Weights of a small GPT-style language model, trained from scratch on English Wikipedia: no biases in attention or MLP.
MLP neurons of a small language model. Each row is named by its layer, matrix (down: output weights) and neuron, and shows model dimensions 0-159. Each number is 500 + 50 x the weight over its row's rms, rounded and kept within 0 to 999. Numbers have three digits each. A neuron's up and down rows have the sign that makes its largest values positive.
A block is one neuron, or neurons of one layer that tend to fire together. Before each block is what it responds to, as a language model described it from the Wikipedia text at the highest values.

Description: Section heading markers
L4.down426:558358511443489516461465459510503497628506567450429451461529478574487528533457542439452485509477515508546481495488510491425529500577424535504437422495607506436487477449545425597439540463487467510557522459566464566544488501550564520518456548502530419445532589389468509520392527463415525451506475447476503580558446514548532430406401498493492468514562474555542642527510520469476489551543456469502574474548482465502450558521561459479492570457564436500457460498533515445612521563563442

Description: Structural delimiters and openers
L6.down38:461516539544485497530543534516540484518541602583494410458567490431551463555409551532481479553510531563409527559602571533480550520492432462431538479537435500527479408573471597446492445532433506562464435383479500526472550400573452538526550487418538490536512488506467357405536526519506487597507485470500565422495466528534536553505463458493603568513474420434543476518521480617499493509424515504411522528519434523548467501516477476552448457469460662488505501472513478478482479461521472
L6.down361:458515481423412417523521436484520493512504515531499497526423553485453524450416542541496504413463473541444427575572513515512488506515409523495549497431601556361435550524407507509480420499590505577543381426475572523482476551466464498482534476439592472446504596486511549527577498492443562488470480469479476549452502430461449450516510480429506499457476431552523476447549570467458448424552522370458514571549473427540498491512583466456502485518528576471521462492521443535374541572421467
L6.down547:518459583463508546485455490549486581510474537543453522599527524546548480519474508479577537412434455501496540529467564416446522519429476576585489402521445447502430540489552498498410437499447424565464520453538498510438441430480424588550500397588522540491488455403556491554502624551423510570508471461506600408526485398472505532509463547475549560463605486513540506598451522461444498573494454547511526474352504494532506482500556543465469549494448530479530476502498515572449547443452465
L6.down608:402498516443587504499454484541514441410483471452454510469566451481533556530516509504450414387546595455431517520553403457500520551447516529489575457510505546472422543463452419412496468510576521481505503476515519519578562550498372539462506412505520533518573578554517476453435534450498399518544452579564563549540457497500442458414628568533510518451426515562563478426545526525425514470526484538508453520499400478596480493485440516544445519479470498422548589563554536498486508435529545

Description: Table and infobox formatting
L5.down67:565547555551593419547486497502480446438507540517415534426526556495500517512520516441517435460460599493465455470405494501567610546491591515556519563508612542562526444553498521378551512489454448459470509535447558472544546538522508572443587463582518497456519446446513452504485478535492496483434478525405451482484519445516610481456526508455473508566565521402540533566608460551544489527546504553485469438479573582463527445461550551531459477392441598491530547510553498542443448424578521
L5.down175:431559558452441534532495463404509524419563446416526544534511451514433601424510545379471518507465459457514584536491547520530504505441459455482511594563581489476580483479479523545477557513497648457577516562504460453512441551410542511488450457464533568465476554534511489483529582508476521464582470471464448494587461530447489498481496578469482460530510628417454519428435558454514452562441539487506432497563551584434465526469504490492553544511501501526481490475615415498484479413618495
L5.down241:551470502538429480432444502536423516573494499511490444537535490510546478493439415594502449416453551570514459481474477475511448594509574480440436502460557466440458401553456456509462527567599491514534517479404505507557484512477558474399493446439530348504524541510509521456510549512496473493356574540513495444435488502531418497514456432466467522536522378451552476568535453555489546528510555538493599581560504481445427561458531461569468491466513598508503498544444572415427446498490568
L5.down252:509504579558597560622523513487473523487593609505424518517522445534398491499509509479524593524470535552503474561475421468468481483485466518499343425432468529519479449559532476518419497554566457518547629470491543477453446433584536489357522523560481522452505437457445434460515470531527454445462428525497557636535496491507490497513515489470508528511520497496574619566521532504565540421481574564534440512549533481531491531465426503434514438517479441490485494556444554479566489430467443
L5.down291:448520534555459560507449502541470526475411569432498578509506536519502503454483534537550488555435445411467433414601434536529426546547606521449462449573457498546576478483465595515439558463475505576549485499537584463505488485513538450445436465513469416512483448357568538516523552501537431551548445535521509435525502454515452540519447520511500528505608476553526500437454455446472491579566490558473471432547500509568515625573479375535389491481503474589568595477493547516502497471479495
L5.down369:489431536496473504534616448404511482491461507600488537450348488475482557503523535490491507434523543559495584479505567411487490476451526459510459613514527522497567466451452481493420482413438455524458462494485399528526525544575532525498526436537432458384515460472426408441497448503497492519475535549403445483437432521468422560544479491525444457541431579412527459474530527461476505445448521609472478569503523581412438539469568455533447561449465505528485473474476534493436434585428559
L5.down376:556506459469580471510488394516540435508535473481564524518579455460532594523434518539433424488465543482479417599541519523562408508565509446515528473465434516547432500544440504480614464535506503575492536534463532450431455439547508457598497488566507532510517473554515509473513404464492427431451466430570511557433495587652567474547523489451539459422511504519511546581533572610528504545425545433559512496630532525531545481565530531473516561477471506437473492509463505542534591492579455
L5.down421:476423504575417464489509397506507365505538464461631490441416512536512432408618465482460548451540508500455518469437438528468491460469560612577473579455476474549416587556535470564496511456508512473536497451473492505502455453520563556506493541461572526478484515624507505450433452548418543560507489480493490499477518471469568455536564462518490473500557540509515402522474432481614579550546571501482538446584529556470478563572515478515512495491529554485510473414471486547659496504463482
L5.down423:439425624502469485536535424519524500487543520495430419513474489580482555520519461557468496593495539513571488499420609521477592594469535505509410528404487546499518493512504433483504502591484463591469559521570538487539473436583518560542494495498500538471490524440501633511399520521491479431435460506573553428586556460541482542497547469618441536430463475549503554433437523563622537487532527459547481505473589542454493477452480481445492499550558458453557528408600455491518511462466556
L5.down432:513525616473591492520445548491427464557451503510483462537544549561446479589469549489594547579532489549521466481504472488508534507526594510515508478468477498452405515520552477479467402543475397449537448542579465575450543538549475577609469478524522538425497488475454457549524560512398516478499480546452474552488387531600484502583513591474562572508473567506451542524600575486531506541520564431508565482562497515471506475462445537539451522515520430519536402592471610442606433490506445
L5.down442:553499529461459483459504518467516452510538517512525450441548513535517516438534552492476505431521496545412444493527489520508460552523533470518592497407484439413445483397463579592445502492510539520559503504461550473508510497452493532563417509472456631457504557645491465516584484526528422542425414523447507480543410467571545498507485503559471498401573559461524428544448499471499468589414484473399503487425553599515557557428482519437426475508468494605540431488545584514472423558603494
L5.down511:528434511510350585574501508566422551390508506501532430458558530549406551553509524481519567537527451559441605443487443574523532520498525480513498536499479542578469497502599510555502504510469505423526452497616542456477514484448462484502570468465499445490392423454561588551565515488567509486484477563462469451456396579484522495572479478440558512467518477475450474478485532581500541522563547549439627471547472548464465533568460454547442561503511597546491539477559620516438531508506535
L5.down558:540512589517537471488472520398499551431597502507501441385528545473513514415482499573442517528543398366512514567509629533468542504516434460492471511513494518522483405516534510491496608590483455458450474592548482434541435540451522522472445460602501499495459495421450436416501500516540571402489514493530583476457480505451443416493555464528570516496453474415481526506479499538465521586574563483490450572528564438510394535540523504514542454505499485542396512488426527532442572422488555
L5.down560:560592592357503442454549459588522495485403502450430518512451540506523427505439509515501522504463507524418477519504571504559594473558489523459625403463522536470517494529576499555521545587537491566522548535532508539477551497541418492495513536464587485441433575510400502401468568540503435529507533510549536477521454429552526489451606525512412531526495506494423586535530465496506441469496520466452466570418389558468522439512488577423435518463590546563555506481495531457480487438559529
L5.down588:511454562542523581531451552448522529515542576446532535553577449511522503590479500562539536491448408523444448482511507514555490550556429597640485453535523472420414506547512549529422493607421555469548587427455537454533539485525515422423580500533426510445567489428452496522531504494522512519442456545516486505435530516476504554499616517542475470433535562412498574502475536422574496566529507464499538427535500552475509538428439508486502496428500417553451453485389430479600459427477473
L5.down596:501508515584452510506521477415415539511470484429563454544526539536472510523494534542477576550554487477458374473567649559530479480532401466574455544448510456498442472478490525473445429488482489459571439502558534488502495520468515503538563468526521557406509401475377471431535578422545555556581436463504477529491558463468509491430498500442460512438521373451479475503522614544584520492525537431473492399490547450547585499444458516590487489520551497504551485530489444553518568421453399

Description: Wiki markup structure
L5.down58:528519452521529529518514445447492459468554531512476449547480519473551595531483480435414453480441510574505495525404565607447460472472548538475481462474431462493428518472454477521529452531572415411460545361555518540479486577461434450555524478543476524542538598426489570439412610460459456520380461369564500532512451472453457504442464459408523493502501553543487500540488475479523504526534513516627496618399509458523484498483493558508482516581527456468453552586453490590535531462457488
L5.down90:449484484523417421499527510580473556442596599432565506504502495542525510523512609426598506493522482542481454491552454518547508465413504562456488493576570431548473530495446614395492541522443554513484545411438494449416564461387508460530426523543482507500485443555493523506547561438486537478456557477486480474459402512484601583485497466473546449564508478487463506465507536439464411580462467539649499359564441482473461527544505525471484533506506525514473493466573540558505416468473455
L5.down147:526403434517465440553501300546461527543510502482449491523572520508461540503466475356457492575594568574551438534520523517454545485582477478491538648513545624572518517509552557457513535549415457518424532475512461497579505463536466505512512537526460466554452501457498568525508498406479515449525451533563459565496507525516473461432573481466459479501469514597481532470493585465468482560553482519492512403451527542579456492490499555439490564550521521490503449528422519420461502410409509
L5.down155:587521423495458534610481473481543568547536467477493495475441530546499428391555485438462509359426509465525635489536564439549558518535472434511544540492487565561435504502513374478454420455476471535548483465530453600670449492473526465435448440452523516519452458549478424490488479535569539435491519484492502560448535518475485505509427465558587552481479470631456516567520557547522512528501489422494548438461446501524449558499593491463498532559532454483511595508538499523473452484466455
L5.down162:466503552619581528500511567507528444620410472542483592552535495501471532479545526425500483493406483489569503590478400469533426456485487517562551472422423481597449486452479480478499429534349527509497562580537565551529563486464547404522488507510533458502474425513514523442515545456531444525573506506488457541529426466492405564442428537488464479515487428445470491524479553549485472509539437489466517357562493559596448496501449449545490476551494503557465462539444484467477498360476545
L5.down186:477472530562503539479460525512488508527557605551499575445449596536563484487499490532526468636526523538404512524427484451499562540565492474484409462512438456522423525430420497573533488507438448512474546531493463513401553513521561409576448568499448502470585434471501386562476585500552446446545411477534467557551480440613447585469513556538482541477513500573463485585561497457452530478513445507503466551533434454513485472468436539485501499604499502430409529549433450511594493531410475
L5.down295:486455502610445510521427502452455540531527536475558576505499430578516403578489534514501505543433577498521518549591546496432440561513504448501534399509539589461470475565539538442444523505353453463525387467462533421483574446477557420464547521497535441485471566596499424498501474554439460465601532496468587407481467467544503550479499466453485515566534491512459518521509544377466508538432508435541522453495503472522529496482460495559556516465466497448527592395477473532627543550470440
L5.down311:472447511507585535583476509519385542558503425533492453539475509512453588611528558423462481566556479591577484488486494463467441500495553573450538506542504432562515585478489541541463504549500467537468364388504440466519535500561515549483474478487515493424480506577524535403489507532467482443532558474612491432472450565483399521602444558537462477448484476491523482426495460509562377506554469409464488453456555422465522563452632536473511460528485569561470506476546514481563468434509523
L5.down338:482506515541552498600462499457493563455472498419455524497532551435509448395451557481463516521501481495443632502486424470520486488469514518616401565490403516478440536456579477477484515421547505414445447538559445399423460452563452537513395511485456469517451428590524534520498370527563447536468502548442548429507521567495497409441531377488504520628490577524524515486540493515491572500523552425504518406536478515585487503573465421477517485490494539495536452497571506525520554454505536
L5.down368:469479462470456501515529449499531533520515566515494542491505461500497547402365489511588483473419467406395440513519528511486490433451466531562543478488503481524535469382513483436486507515494518523464510634487413519521579566534512632501504353454509460499518596546556487533519535512461523424444470522532506424519580493410536385528539501505522496427505446506421462463469461527466629449518574444524549517520563518462416489467549490528483395458515515493538561580478489630462484550506482
L5.down410:523537464544523480392493473424486478471471501537569491559571486538527554531564430505480461459433518545486474503461528541427429466475522529558532449372469537516527465472528547579491539509405428440547469511552516465537430414525454569516542476542505500435568548491583511507529517559425437413517484532540650540500525509493471454494502599573605548456556480466500402496456499410586483423519465478468537456461500345568507483595525464468471503455513468510469501586493597536467431540462552
L5.down427:544442537470426523549441439424450565522477535491418385556469484480444513511579493516361524470528478569484526557543469390485546550455439499448469472529483376580532478505484508433495467492438549436601514517537478589489470461534530572491459477513464415538454498578520552477618497461460477448477467499493512379455486522571486509541565429548422529364545535438458353513473474513457555449581534534528520496465577449494420545520565507454488533479517529494523467549490450454488516485523520
L5.down448:436546452424439455473496494503540503592519513509501497455467470506498466494503501489432498531411443580514541524577575458449560482378500484456520517404426551469507553509565512482372467500496605563494452456455464421451454484488498499534547473498579512412414480517482459584578553567481444488432407565432562400482580439528511515489455483561530556540492520467520390595436439489528544433462506583455464616517425431540524448453502451538504524509577471542532543511515561552541545530447475
L5.down556:535431519543525483532532430450509511374540521523487504553507458526437522534574538393487465573411500583580415458542467473446500478489515542495484419453590511508383516486530494531568539533426531442531450441500584567536524560491462497528566511579534469470496458410521471524623497469407467451518586514461486526527529523502459475530509466466449546583478442474490457540457551526537355469537494594440451531492483460444468524508537437429534454584505431580492520535536531571578548423401532
L5.down575:480379494476403377439494528524498497491523434515503573508546448614459461548423422483569491430530522525495481544551585461450569498396535497537575477467438534526490529466446514542490486552483451501528472493511439484503591489505525539386391484603472478442531507447475508498501501516471725455505375508472485527567463504473484419444519459569466485450541537469497439484527553536518506444533425463497568570499444501452504475438495566510552486483580523503430473537539532536545447488454522
L5.down617:482525473491503516526422459542515497509490514525501448574451545460534589476487481510542472493586488463556473483556536418532418464490535496561489542491498543491418556472578581491566490484501599447590495507439629497405468530527454534475491455578498564553403511476496540494609419468514531571500544489562454433499539511559549466501357447542458464515387562484518488543385551557433478433512636524552487502443493483494546447525540475438538440427565457512470479480431474472605514468413484

Description: Table header divider dashes
L6.down85:581449401548495421537586516493475519495538471503578564542508556514568537546576592428525520504611539575538504511545594540595466521519437576557485463565486384460544515492491562524516595564485425438439511468513503469496532491490503496510560435513531503472394483435474563462441513505490493473527608534512620534488499539446487486430456501541463523454474452437483426527501505469584489531529542490506570448622523460478428448502478583515516512495463564593619416557476510537581509450468474
L6.down104:514516453559472516557506467407494555513506405523480556511541441564472534556529470396467441595571544498516474518436513478490471481517442485521479483553384488588535459424534531484480589403482559427460486457368531552508460534524444466473599517499591495455493463343624513464459509610508487592549560508435493464497455485546488553520499426510525495459423507487613470553446449428537503509533540501462545383527422506529483486533446499512535526429521494555521426480586509491491524534529465
L6.down107:533491436502521507442583523553507468466495536450505547468395419468564404481641546500434542543479487557479574465464527507472423407514574460577513435488408469530458569470526467510516524473439552493479495551590503521526505545524505553448623486427444552467511424535438507497488537462509502588555584514601466496559472516488585416539462542521374434479453405518486457456460477562488523511601529545555460522576517581562411565494529553572496534507507466530497565515499503535583509522444463
L6.down428:510461519530478556477555467515516451469539478509503485440429605485474468537498461466472547567561558442421496510466515431575558440440492457496467523480462539473485482413452581483512476528550528539468455426422516548559475580522444502491645480524551604507462491367502456433477489511529543620357502507435468459543478488522602560620470529502559522505495523469451467510410463496479444548554562516515560531419566483458591394524482507519444549518504524561448569556465578477429465555483492

Description: Table separator dashes
L4.down144:448495447473525503502412509555529519488569459533513498544472473456518541407450463444468472522537555482477462508631460571453539390447403493516491568566539542545550519534440496448434464452538486375502465555574567549532561510461498569532562515521466496576513576445571508535516490497565487451444369487498436567532581564517558469541548494565566567458455439477497385524599432565493485530432521504530520657439557470482517485511487525560490520555472535541471466571546523548537502526576466

Description: Table separator dashes
L5.down3:542576516565465425519452416554464526445528456446458544608523541429467533467480494524505425511452470422463500553516419502434532417408470531386415525419494578461501497572587496557477494519533521528566449555510527518467508528468548564537487510432487515447518538538533392455488514577468455497529510510553473486397474514456423501488517457439582525574526491452449564424486505548442475377557455628531541475481518439498520444541548452493538528533581573446618492402490497473467432499465458
L5.down79:493550443606433497469458485476421477484549479549494497511578485507504541475495463513446616417518395635435435531475531440477541450483473466594584507517393565522552599581434524519514472467441496408445442561527531472544531505533483430504510388576542510453505423501451452461503480471504501496419516548460464478452532580485455492510487558418542452553554488539508467516479528545554571472449471564537445547464487489528503426548571645485521446524487438535494458497514471502634548574499540
L5.down143:512460535528532503492483473526453464609462458471532381514448441483544504457515541452515557617516476520499421557418455479524513390468504533547648532554522485553442438490459491517536528577488437559542513476478543507461558520475555484424503588521499481587497456515544536430529533469637445465502492622486534518463491452502452501455420496451451405532492508486449463454442480594475584459590513464527498536473452586542589509519474444572356481420454512462445502449471480456451576500500510
L5.down182:519427530460430530518486460473530531539444498501491441582536441528474557527609535482525378463531477493460458459529479498474536467367442540468482463402444573486482442484496493497445483478544573496431564466518493488563504455494556512522457465547578364533401561523501454510470680482513576567445507386543533549503534520376558480530427548494493586542564496493475344495458518451507536557488547552488483472512548479550517501475508461480603407523475481474542468539561481463507509496494515
L5.down273:517520382564607492525428476529607443507465500535435533469488472410517538451531480537507491511400481541413433502369451579514603422514535474519488444491477631554457503499427376514471471475486527522476502530468505491527567531497398440478467502484501514411571535550569498451483579538503389475479481479487575465500478422559471527522580495475537399542524606543458536547523513467478460517445380492507511524479475525612524470552516503454531498534397494494540561563461473502458493441531488
L5.down313:533517493551442565463588464517492487531498523507460507489479525521515482530518500522432494504549547565457495479498565474463494495521513512485486567515511454581600467534480581407508519519492451477504511554501439506439429491496549537512456429428499455440555486504481413473529515507499469414410473386553368472463607562486494449485432392517545461458505517564526500452446555583427487537368532571520501492644598605511481425554538446524554552470573510464523520527397390521396469518533474
L5.down328:441405511446450511521426550436510500472505515445439511482495551545425486542494530517484567542635517433544499537528488457530473498442501565520474496460488399448579589456456548502551435477514454562502511570513465445543424491423459467496534478373531519419472535482512390483549609536483500497463528502502501569528489516510522594545477498547634410479447528521508475501493558445516443379536463456531626528522482550451477511510519478533480593471526550435402457514491472485384489441382471
L5.down367:444539557487524560446508475574531572439501453521548378580441593450513460607395533433623438457440530563497495461455593495523555469520474531541451443398494492622405474520449473439523547475488525527522433461489531517503461502500517445492504597493469491514526459490506468538521497483607476503564467442524537429571444561430562574538516464551494488400502398474459474412563471506563464466508514478624495531557527488482474564473552519526586514427460511476411447477545501515519537472459514
L5.down382:601458477518606548528387543451588495473514396505558517488501473545484479534493507458571424459561528412506579494522465435507553560525474438455419490486500492474459512456546505427403481417528583491528545495537559552475558491538595432556459535486504408530481559526411417578440563586486485486452463528486582504502521484478557540530623455368450607467559501523426524529473491582493525501570479506512436504532429499530486494481439486511564466452456505544541533560495532546537492450554600
L5.down397:590420491479466485462381454528554569587529512525424481527523518425459498427459548488507466500474418467426487617448518478510451468461460508553499519559480518458483411578479485501517455472551438549483487513622482402505507601493527469456433493479514539503467434492586412534494548502499497501430495476532567392670491529403516485521533475480559436496523491506483492529636503512538425528499490497550495598563560489525547534538495507523545417536488528482441521469587508463622474520548588
L5.down411:510583542553450541486388484525467482574493428464492448514492527438490473477536444468505527517492493444487429468488537455543608475485464537443489512505456512542460434520480515493521631437596472493509568478507616550509513440537496424468531486516470548572521384576407566439490515535507558521483465517587544562582611481524532602455616490539462501495428544571579482534549501452462599507461448557467488487539479508540506509543541523457566540588526466500471636511593439511428444454523445
L5.down455:618491522554457487577549454540518508499536515510522462477440480497483519441541396485495447439511511457504423534547584521488395446491553498473557435546512536518532499417492597497499543475504486583514476480524476476493436433529567570550570578449581506533404483580514461629539493423423418474562465524482460537522412505527539438515447529526501507419595522465553463489469559427552508564576481495405519443495502487520525485411444490490477559519515531457374602524522528475349488450488464
L5.down530:432459474491451539422449536559449485520497539582402506567537447510460504429434509518501542442479417645477525551539418454495491473524491489548473369463516453475553493516412449458497479490417529550582546562554523502449596459496415420465463569503583469466497455541528468572504454452447536490494469481558524565458553454479551454551486458492511475522551517454570526491463559509523524430509571436535444459568452488616458538412469498591543513564400611565463440486515578458475529553504475
L5.down541:448458536502516492538471535448476532482474512497496520535451425454516424562425513459421511551553456462441499559442566514586527474442542444527492471444454582303472535569531532463548484526480527461446557545432479509445451491470554443461428483483502566531484473434407431658495531440425579484461493518520520382445468540495561596577546454566487500551556482530444535541474489475544529562500545493516451462490401527495463531497506517504547388446577430490521515522502609559496567535490489
L5.down583:497473529582478516505510478386531468512557533418540405429515660517556560482543575530485541475592533487451518524529523481515480438496498507509468422481537491492507488521512479518443602527560511509470400557522456492433456451537536467505457509413443544491545471607495451486511453500587475522377496535480511517569532493471523479494439553568462449545502491531476490515594533397612576501486471557499478554626494469549456581444464440534560446514570434516556448527509463486650484569438536
L5.down601:564501388523537502590431480532562574516541552624562526604546426502443505458394514560435501477440537532510492529526453550502490481493436455487478585524560472527416474436521487503462470582498469425494504488506464547428432510450456566487464487476566472582480493444580503451561487538600458497515403491549535480511503488459499396488512507448451448489529505488466691494508462557438514601601470499547479487506470440477545500441473504489477522512436469534518448626483542588579481503521556

Description: Table separator dashes
L6.down45:392470494565487522500503535437557456527547541412430615547532379617540459462471492532522479388513479458531458514429494448481533529541549493438467405436459500562448611482504518496562440635446532476530483462563487478525489482551474465529447497476542512618425554425517522471462503514461533539474505502470489502640391533482492477441409506536491471492489526477496496466476401461483484496432492520467469489493581459463459516510402513560500507478523542539485512517500484452314490560506435
L6.down252:540592471517518418428372443559512551455505505532476413553592469450503574555382488504585495536463495404468561455575506549522457550533522491574503481492499483439440498533572482520554530428513467489473408521526583554506514560468523485451528477515518504520561469525415469448557587562529446490425453484533507533430485495512526500541525538436520480498504502493400468529530382524504583449506456560513505481392452497532485522461540508494546450534438503498564545536500479402713510498505579
L6.down267:524526380536398533462504502558480531512490450620504442487459484489498488473421483527447462526517436519517583543501403565503543472474513576567530596494460478466497459525512496468577458485522473475484501509436559499476492461492479506562466468576573464514426528489528528404465461557551611447447437485598479462526441511416473381555474506481499492539483474510530435456593469473583564519435515502518393641544409472429510531495591459547550463511487566501446556493462509494556490589367472
L6.down500:467479470466475515574500557502458472543502582456511507631465577559488594440501550460562575550556423459573513425470624419431472437491532538465532471504513524547520553518450513468515485503435553514532474485501476562498406617509557513599415450409563483579474504539449493504420511529508580504490509419465500465455562517551467470605529456482447504568482438484464441539572481479513529510480408506525518562426500576565481556441505530519499494495564491496504490469449529524320418549468533

Description: Table separator dashes
L4.down86:478492510525458458525481429482529501461477485412487456551523475541455498479562413521564424514549589489526641468477508411394441406510411505468421522448445450522486538512470489598408583477438577447435430450584541537491413530471468522632471437511452515579498574554504443485501626560485571573487435500568393501406558530483552554502453529476454577555466551454464471528532492497567522454492570466473489528455545546481505503495458472509440496475480494530454496527554518525462405494490502